{"d_mlp": 832, "norm": "rmsnorm", "norm_place": "pre", "norm_eps": 1e-05, "positions": "rope", "parallel_block": false, "init_std_qkv": 0.0335, "init_std_down": 0.0479, "lr": 0.00554, "beta1": 0.95, "grad_clip": 1.0, "decay_fraction": 1.0, "decay_shape": "linear", "batch_tokens": [16384, 32768, 49152], "doc_mask": true}
MLP neurons of a small language model. Each row is named by its layer, matrix (down: output weights) and neuron, and shows model dimensions 224-319. Each number is 128 + 32 x the weight over its row's rms, rounded and kept within 0 to 255. A neuron's up and down rows have the sign that makes its largest values positive.
A block is one neuron, or neurons of one layer that tend to fire together. Before each block is what it responds to, as a language model described it from the Wikipedia text at the highest values.

Description: Word-initial F piece
L12.down20 [ 89 104  64 155 126 104  87 114 181  91 117 125  99 102 146  95 111 119 143 142  95 139 198 148  95 220 124 180  97  84 121  99 109  76 174 111 192 188 107 133 141 140 146 129 138 114 133 114 135 107 108 118 111 164 110 114 156 103 156 180 114  92 127 112 100 141 109 174  60 107  89 206 132 160 149 139  89 104 119 137  99 116 139 189 117  95 105 101 127 154 129 101 138 112 124  67]
L12.down65 [154 105 111 120 171 145 143 128 140 171 150 135 121 185  69 172 176  77 155 106 131  86 113  63 117  96 148 109 124 123 141 151 137 145 145 157 175 100  71 130 147  92 107 134 127 119 131 161 109  76 137 147  93 163 151 104 121 119 128 142 165 118 119 154 103 161 181 175  59 154 168 121 139 126 159  76 152 102  85 140 129 255 105 110 131 118 162 112 144 138 150  96 115  49 138  89]
L12.down227 [144 156 179 110 150 141 150 173 104  90 128 117 126  64 176  57 120  46 115  70 122 113 140  30  96 124 105 118  96 132  80 173 121  34 172 130 197 190 110 114 156 132 107 147 116 127 167 148 119 130 109 102  84 111 101 116 156 109 168 119 173 108 123  79 122 174 106 138 124 165 111 148 109  71 121 114 149 133 141 140 155 116  75  89 159 153 114  69 158 144 126  86  57 166 127 144]
L12.down352 [160 103 132 123 152 119 100  97 126 135 119  95 179 139 152  98 156 136 151 111 134 100 200 121 152  87 125 180 164  97 136 140 169 140 114 195 130 158 145 157  85 187 100 122 137 155 130 155 160 197  90 165 163 126 146  89 184 155  94 142  94 107  69  87  76 170  91 118 157 128 151 121 184 112 156 103 179 170 124 149 126 200 188 183 160 142  69 142  92 113 152 106 178  93 121 101]
L12.down475 [140 133 217 103 159  71 144 124 199 160 159 105 152 139 129 105 133 132 126 160 141 105 178 116 146 146 121  94 100  91 164 109 148 140 130  60 150 148 160 122 135 141 165 104 106 159 119  93 117 121 161 114 145 146 118 135 119 108 154 137 195 175 173  56 108 124 138 166 132  83 124  58 161 177  99 151 133  82 151 137 136 132 129 116  85 168  88 118 115 142 143 114 129 132 142 117]
L12.down579 [140  93  88 125  82 121 114 150 112 161 156 148 182 115 146 148 134 147 166 135 150 137  81 115  76   3 192 105 115 131 163 158 111 198 225 154 145 123  78  93 104  77 198 138 138 155 130 174 143  93 144 100 150 115 165  92 120 162 119  96 170 177 112  64  95 159 171  99  77 190 101 156  98 214 133 139 121 136  90  79 110 113 143 132 157  86 125 146 114 103 140 104 112 133 146 146]
L12.down629 [155 129 100 145 167 169 120 159  96 148 101  79 174 138  73 148 120 154 116 138 103 124 128 162  89 114 114  91  90  95 107 156 187 155 192  57 113 119 158 138 148  84 149 113 139 118 162  76 137  86 133 113 111 169  96 103 129 150 188  80 141 155  56  78 160 126 112  99  93 168 120 112 154 105 122 149 180 116 132 112  72 255 158 167 120 105 132 131 118  96 101 148 155 135  93 143]
L12.down678 [110 142 207 153 127 117 199 145 134 167 111 136 129 120 123 139 119 163 108 159 153 122 104  99 145 102 172 116 191 145 153 120 128 134 127 186 103 173 124 139 153 166 133 111 146 133 157 131 112  70 108 192 138 144 156 131 138 120 175 110 129 133 128 155 126 182 103 106  68 168 110 147 130  97 129 160  75 113 142  91 136 255 169 108 193 179 180 110 116 107 142 192 134 132 129 151]

Description: Mid-word fragments
L8.down287 [110  88 108  55 135 107 141 105 126 105 126 165 112 151 152  64 138 148 103 129  74 139 141 141  87  87 178 143  78 127  74 136  96 120 140 130 129  88 174 158 142  89 114  81 147 142 116 116 124 155 173  81 129 141 121 120 109 192 155  47  99 128 180  98 165 142 179 145  75 133 148 140 143  83 146 148 134 138 157 110 123 137 114 191 119 164 103 152 170  64 106 122 126 177 146  98]
L8.down807 [114 177 127 170 153 158 146 119  84  31 115 110 100 114 150 157  61 118  94 145  86 181  84 159 105 176 138 251 125 201 155 147 103 121 143 169 117 104 172 112 112 126  69 123 105 152  92  88 120  74 116  73 199 145 134 158 109 173  64 143  76 168  58 144 116 159 114 131 104 111 108 149 113 137 138 131  86 146 130 179 136 119 115 107 108 127 117 115  94  49 141  81  98  94 102 142]

Description: Mid-word fragments
L11.down43 [142 152 189  91 129 106 120 153 182 144 133 102 116 124 110  87 155 117 147 154 167 138 172 143  96 141  85 130 151 104 156 137 176  98  93 105 135 149 109 175 139 151 103 115 193  83 173  92 165  81  74 102  70  68 161 108 143 112 143 144 108 162 128  74 114 184 126  99 142 200 126  84 119 179  93  92 115 149 111 154 119 204 143 149 153 123 135 123  82 129 142 173  54 124 141 160]
L11.down257 [181 117 133 138 118 116 173 151 146 152  78 154 138 137 198 170 128 150 130 104 102  75  99  98 118  62 120 134 137 144 184 137 126 137 153  97 126  98 102 134 189  83 132 161 127 160 124 103 124  91 159 133 179 109  99 135 159 146 160 164 139 129 145 108  91 107 133  97 182  90 112 165 115 113  63 103 143 113 174 154 125 147  80 156 147 148 170 118 188 136 113 135 150 172 131 155]
L11.down260 [132 127 136 148 117 138 100 116  97 100  88 136  56 108 151 127  80 142 132  83 112  97 144 155 144 130 122 108  44 130 152 153 101 126  81 136 142  75 151 136 164 167  89  96  90 109 105  76 159  87 163 106 123 106 156 126 119  89 170 161 163 125 116 121  96 152 142  82 151 179 120  82 101 130  81 122 139 100 132 181 119  81 111  90  80 175  88 122 140 150 135 109 113 110 175 137]
L11.down370 [132 206 152 121  68 104 152 111  92 169 194 132 162 152 162 157 137 143 119 142 150 149  83  72 134 133 139 184  94 123 125 178 119  76  82 122 103 104  88 144 119  71 122 167 204 125  94 148 105  74  96  73 119 120 109 115 119 127 148  84 116 101 112 113  90 124 101 118 150 156  88  47  82 130 189 117  83 193  87 159 137  70 132 108 161 147 165 119 172  90 178 162 122  81 144 141]

Description: Mid-word subword fragments
L12.down15 [112 133 107  92 103  77 117 113  98 135 110 112 160 142 150 118 124 160 208 116 175 108  90 147 142 136 168 130 114 127 111 133 168  70  74 129 101 106 130 149  83 142 157 109 160 202  80 101 156 134  84  75 124 134 160 127 134 132 118  92  87  43 139 158 196 164 142  83 132 128 109 144 185 161 136 142 123  74  94 131  88 151 109  90 157 113 116 149 161 147 146  99 172 177 169 122]
L12.down43 [107 187 136 147 124  62 125  93 129 134 111 127 114 106 152 134 135 123 124  87 160 135  74  72 182 151 160 139 110 149 169 137 151  51  96 156 131 157 108 122 143 142 107 147 159  94 143 156 102 103 145 107  36 114 137 191 145 107  84 143 191  56 111 108 104 131 156 108 157 104 140 102 142 161 125 123  96 127 135 159 191  73 171  89 127 122  96 175 167 181 127  94 113 134 144 131]
L12.down77 [101 195 132 164 114 104 112  56 128  96  99 106 165 133 130 164  95 108 119  82 128 175  64 133 112 149 130 175 115 125 166  83 119 106 157  84 129 158 116  70 141 164 176 115 134 124 102 128 171 133 170 103 145 152 114 130 127 140  96 116 118  93 104 117 139 189 127  89  98  96 110  41 149 146 106 169 124 147 155 116 134 127 159  83 178 132 124 130  94 106 164 127  87  64 146 115]
L12.down197 [134 144 111  74 144 125  82 126 128 137 142  96 121  79  96 127 155 129  99 131 126  93 134 138 131  71 122 121 132 144 153  76 103 110 124 106  69  83 161 113  92 155  85 131 142 135 127 110 168 153 146 190 181 179 113 130 148  87 175 157 169  96 121 121  80 109 109 117 139  64  62  91 138 126 121  99 137 129 179  88  94 188 165 174 158 156 149 158  45 142 133 126 116 150 131  69]
L12.down388 [143 165 133 138 106 122 154 148 152 175 126  71 142 138 138 117 110 129 123 111 139 150 121 133 145 170 190 139 127 128 123 128  55 126 137 132  44  83 164  88  99  96  98 131 183 102 122 134 138 167 179 100 133 134 110  95  99 150 184 133  89  90 187 184 125 131 178 136 161 121  79 151 145 122 125 151 128 125  97 106 139 230 213 115 137 113  94 145 124 106 138  98 152 121  95  61]
L12.down577 [119 112 100 163  99 170  88 148 191 167 142 148  87 186 134  18 122  70 121 128 106  96 117  85 205 119 103  85 190  61 137 124 112 135 157 115 149  74 186 130 144 183  71 158 164  70 181 108 121 105 111 115 168 154 141 107  65 161 107 167 174 132 128  74 146  41  93 100 119 133  84 136  90 104 123 115 144 137 125  62 116 144 154 177 127 150 151 102 110 162 127 153 183  80 155 111]
L12.down628 [139 208 158  93  91 152 125 105  95  86 128 111  87 103 124  49 111 138 201 139 145 165 141 150 112  84 154 138 137 185 143 133 160 134  78 162 135 128 147 113 164 130 155  77 122 171 168 112 184  81 127 136 157 141 144 171 121  94 180 128 142 121 131 183 129 117 221 153 104  91  69 131 128 129 176  74  57  89  63 140 136 136  96 120 139  78 117 101  84  90 145 127  89 117 106 115]
L12.down799 [108 159  85 152 170  82 174 138  43 106  99  92 121 120 149 106 108  98  97 153  98 123 112 152 116 151  80 154  97 143 150 134 149 131 115 167  50 103  94 149 129 114 108 132 166  95 149  82 100 126 112 193 136 157  59 111 100 212  70 139 129 147 147 150 124 124 125 107 104 142 148 111 146 152 147  67 116 136 142 109 105 199 138 158  82 160 152 125 136 144 145 155 121 113  35 156]

Description: Surname first piece
L11.down290 [143 150  97 171 156 144 134  92 167 154 164 104 175  94 126 151 140 126 179 139 196 164 154 106  83  71 177 156 126 113 171 105  70 180 163 143 130  62 114 101 118 114 102 142 170 142 168 127 155 152 165 125 141  97 121 138 130 165 123  45 128 153 131 101 127 152 207 151 124 149 147 123 112 185  93  99 157 143  86  82  74 216 133 153  88 194 158  98 159 158 131 124 163 140  80 149]
L11.down392 [166 133 131 155 101 108 129 107 134 154 144 106 120 126  93 167 150 162 135  65 189  96 149 187 163 121 180 123 155 117 101 124 143 172 141 146 187 129 121  83 108 111 139  58 110  91 111 127 145 182 153 113  97 131 179 122 104 164  69 135 153 187 117 110 132 160 125 158 161 140 105 109 137 151 106  44 183 180 113 144 100 185 108 163  85 125 126  75 110 123 102 178 108 115 123 147]
L11.down476 [115  68 106 129 133 146  56 136 132 134 135 171 117 186 124 149 139 124 164 151 130 160 156 125 124  88 178 144 106  65 119  92 125 162 136 124 188 141 102 153 140 120 146 121 104 178 172  72 157 148 123 119 122  65 174  84  92 115  71 103 155 143 119 140 100 191 110 115 148 127 173 142 120 148 121 128 109 117 128 116 166 147 137 144 148 122 213 105 102 102 166  43 169 103  98 107]
L11.down523 [152 172 115 159  73 137 167 134 173 145  96  89  81 129 100 119 186  96 123 132 167 130 118 131 112  69 161 130 166 146 149 154 158 113 113 129  61 169 132  82 152 150 148 111  72 118  53 199 147  95  97 102 124 120 139 179 165 155  92  91 130 173  53 119 131 169 133 164 139 147 118 117 126 104 102 112 130 130 112  67  86 153 145 161 114  98  95 167 155 186 120 189  98 104  84 105]

Description: Inside multi-word names
L8.down27 [175 151 115 118 105 111 130 100 135 118 143 131 142 104  85 123  43 115 128 113  67 185 123  94 102 119 138 129 126 172 131 122 118 165 139 145 120 128 139 140 125 110 149 142 152 141 113  83 189 146 145 153 138 167  96 139 189  77 151 119  87 108 137 112 115 150 145 123 140 143 101 193 107 106 156  98 134 111 125 134 187  87 139 134 116 144  44 115  88 106 110 120  90 180  65 125]
L8.down534 [142 136 130  92 184 120 106 120 142 106 104 153 126 166 121 102 145 146 146 131  69 154 137 109  93  96  50 114 115 173 147  77 109 139 150 220 118  91 102  91 153  78 126 165 132 160 121 168 104  94 176 161  90 170  85 142 111 114 146 102  42 150 116 116 129  86 142 141 118 124 148 133 137 159 116 144 173  83  94 154 219  23 132 126 122 152 110  92  47 112 115 150 157 148 135 142]